From a checkpoint of a small transformer trained on Wikipedia.
Architecture: RMSNorm before and after each block, rotary positions.
Training: a variant of Adam for these matrices, 903M tokens, 6887 steps.
MLP neurons of a small language model. Each row is named by its layer, matrix (down: output weights) and neuron, and shows model dimensions 128-255. Each number is 200 + 20 x the weight over its row's rms, rounded and kept within 0 to 999. A neuron's up and down rows have the sign that makes its largest values positive.
After each neuron's rows, "raises" lists the tokens whose logits its output raises most directly, leaving later layers aside.

L5.down473,171,160,191,188,190,190,203,183,219,214,200,226,193,165,162,180,214,205,211,195,188,221,227,210,223,226,180,205,182,214,163,192,171,185,164,200,215,209,212,199,226,239,214,190,229,210,189,220,203,192,224,227,167,221,182,179,207,202,170,200,183,208,229,235,159,179,224,183,179,170,143,187,187,157,172,195,207,237,194,169,203,215,207,199,207,225,191,192,179,190,185,202,190,218,184,224,212,210,236,188,211,188,233,189,186,227,199,197,214,194,198,225,221,246,209,201,212,186,168,217,196,214,253,212,179,219,172,261
raises: "est", "ly", "ties", "sqmi", "foot"

L9.down511,226,202,186,231,205,192,172,160,221,196,223,189,181,211,211,208,202,163,220,199,172,187,234,170,174,210,179,192,198,225,203,186,205,209,218,195,191,238,210,174,219,198,215,185,179,184,229,231,202,171,196,229,187,173,209,252,206,194,202,193,201,201,203,213,202,214,236,202,197,178,201,216,221,193,186,245,183,193,215,183,191,188,178,183,179,230,209,214,229,162,180,188,204,179,246,181,214,234,222,199,234,221,148,205,167,191,199,184,179,208,218,204,202,204,167,204,196,217,194,200,216,172,186,179,153,195,214,181
raises: "res", "ding", "re", "red", "des"

L2.down663,175,231,223,221,175,180,193,218,287,217,196,237,217,215,189,203,194,197,199,190,196,188,198,208,207,207,219,174,174,211,161,228,190,230,172,183,207,188,212,209,223,176,220,214,187,185,202,196,243,197,219,214,192,189,182,187,205,205,181,241,218,208,232,181,202,229,238,206,180,239,215,168,191,185,230,202,217,189,215,201,197,186,186,206,193,183,229,194,202,210,216,212,208,199,193,231,218,201,188,172,194,192,202,206,206,147,197,195,178,210,214,179,224,226,195,208,204,185,198,210,196,182,186,196,201,162,195,226
raises: "1", "2", "3", "6", "9"

L2.down182,187,205,212,218,199,217,186,184,266,203,182,180,194,223,200,169,227,209,213,202,192,236,221,205,195,211,240,175,198,210,181,218,178,229,187,201,200,206,252,188,215,203,223,203,199,220,221,184,176,204,200,213,197,171,195,203,194,205,203,237,191,222,186,207,201,223,193,204,219,192,192,198,226,216,215,189,207,204,181,204,184,170,181,189,178,202,204,187,214,232,199,207,227,188,192,196,158,203,202,189,226,189,216,191,190,194,197,195,187,178,230,218,203,201,189,227,208,202,200,189,209,182,179,203,216,191,217,198
raises: "2", "5", "9", "6", "8"

L9.down825,202,197,226,226,222,164,194,192,213,206,196,208,228,255,222,172,232,202,208,235,198,204,204,206,206,218,210,187,205,197,194,188,219,205,226,233,231,201,197,183,236,173,208,187,198,219,182,169,197,214,219,228,172,168,213,214,263,245,190,220,177,205,193,239,206,188,219,214,164,201,183,179,222,220,204,215,210,209,197,160,233,186,185,210,213,201,189,242,190,204,183,193,186,190,203,179,207,238,212,228,218,159,189,208,184,198,186,215,193,196,223,202,188,154,188,211,220,213,223,225,169,189,209,185,190,180,214,200
raises: " twelve", " fifteen", " five", " six", " eight"

L8.down170,207,208,209,176,216,216,170,195,209,225,217,240,203,195,202,219,184,201,219,209,163,224,209,213,208,210,177,195,234,197,242,229,210,225,201,191,222,193,196,211,237,142,180,197,203,192,190,183,219,184,207,210,223,229,200,231,189,212,220,212,224,178,218,198,172,199,175,235,202,221,183,186,202,198,216,218,182,241,186,204,164,228,215,181,202,202,193,211,222,181,210,191,245,187,200,208,237,165,225,206,230,210,176,205,208,195,189,205,224,214,202,193,203,228,227,188,199,213,203,191,197,243,202,201,182,208,226,228
raises: " This", " Follow", " These", " Also", " When"

L2.down802,210,179,194,187,217,228,212,202,181,211,206,215,164,197,215,175,199,211,220,180,193,194,182,173,155,226,190,200,204,215,193,207,156,197,185,204,214,184,151,204,219,232,158,220,200,236,230,151,210,155,195,247,203,209,232,222,193,206,187,198,184,244,236,213,231,149,184,202,205,192,190,252,183,193,204,201,184,216,222,168,230,190,156,238,197,183,162,163,217,204,190,214,221,182,181,178,214,167,223,212,203,182,205,181,214,207,200,208,209,190,192,228,255,184,193,176,222,221,225,209,210,190,195,223,231,172,218,186
raises: "ities", "ised", "ity", "ise", "ized"

L4.down149,209,198,215,180,213,232,183,202,175,205,208,217,217,236,192,185,203,187,212,207,193,208,207,195,181,251,201,225,203,212,205,161,169,181,162,187,251,192,219,213,186,205,217,223,191,194,188,183,158,178,219,194,209,222,209,215,203,229,184,209,159,197,172,237,190,162,200,205,215,204,195,237,180,158,195,225,207,184,198,186,183,190,174,225,184,173,218,206,216,196,221,179,210,233,181,214,194,201,165,194,165,242,225,199,199,180,210,200,192,198,226,211,208,173,219,186,158,209,208,196,197,215,215,198,201,206,225,194
raises: "ally", "ous", "ful", "um", "al"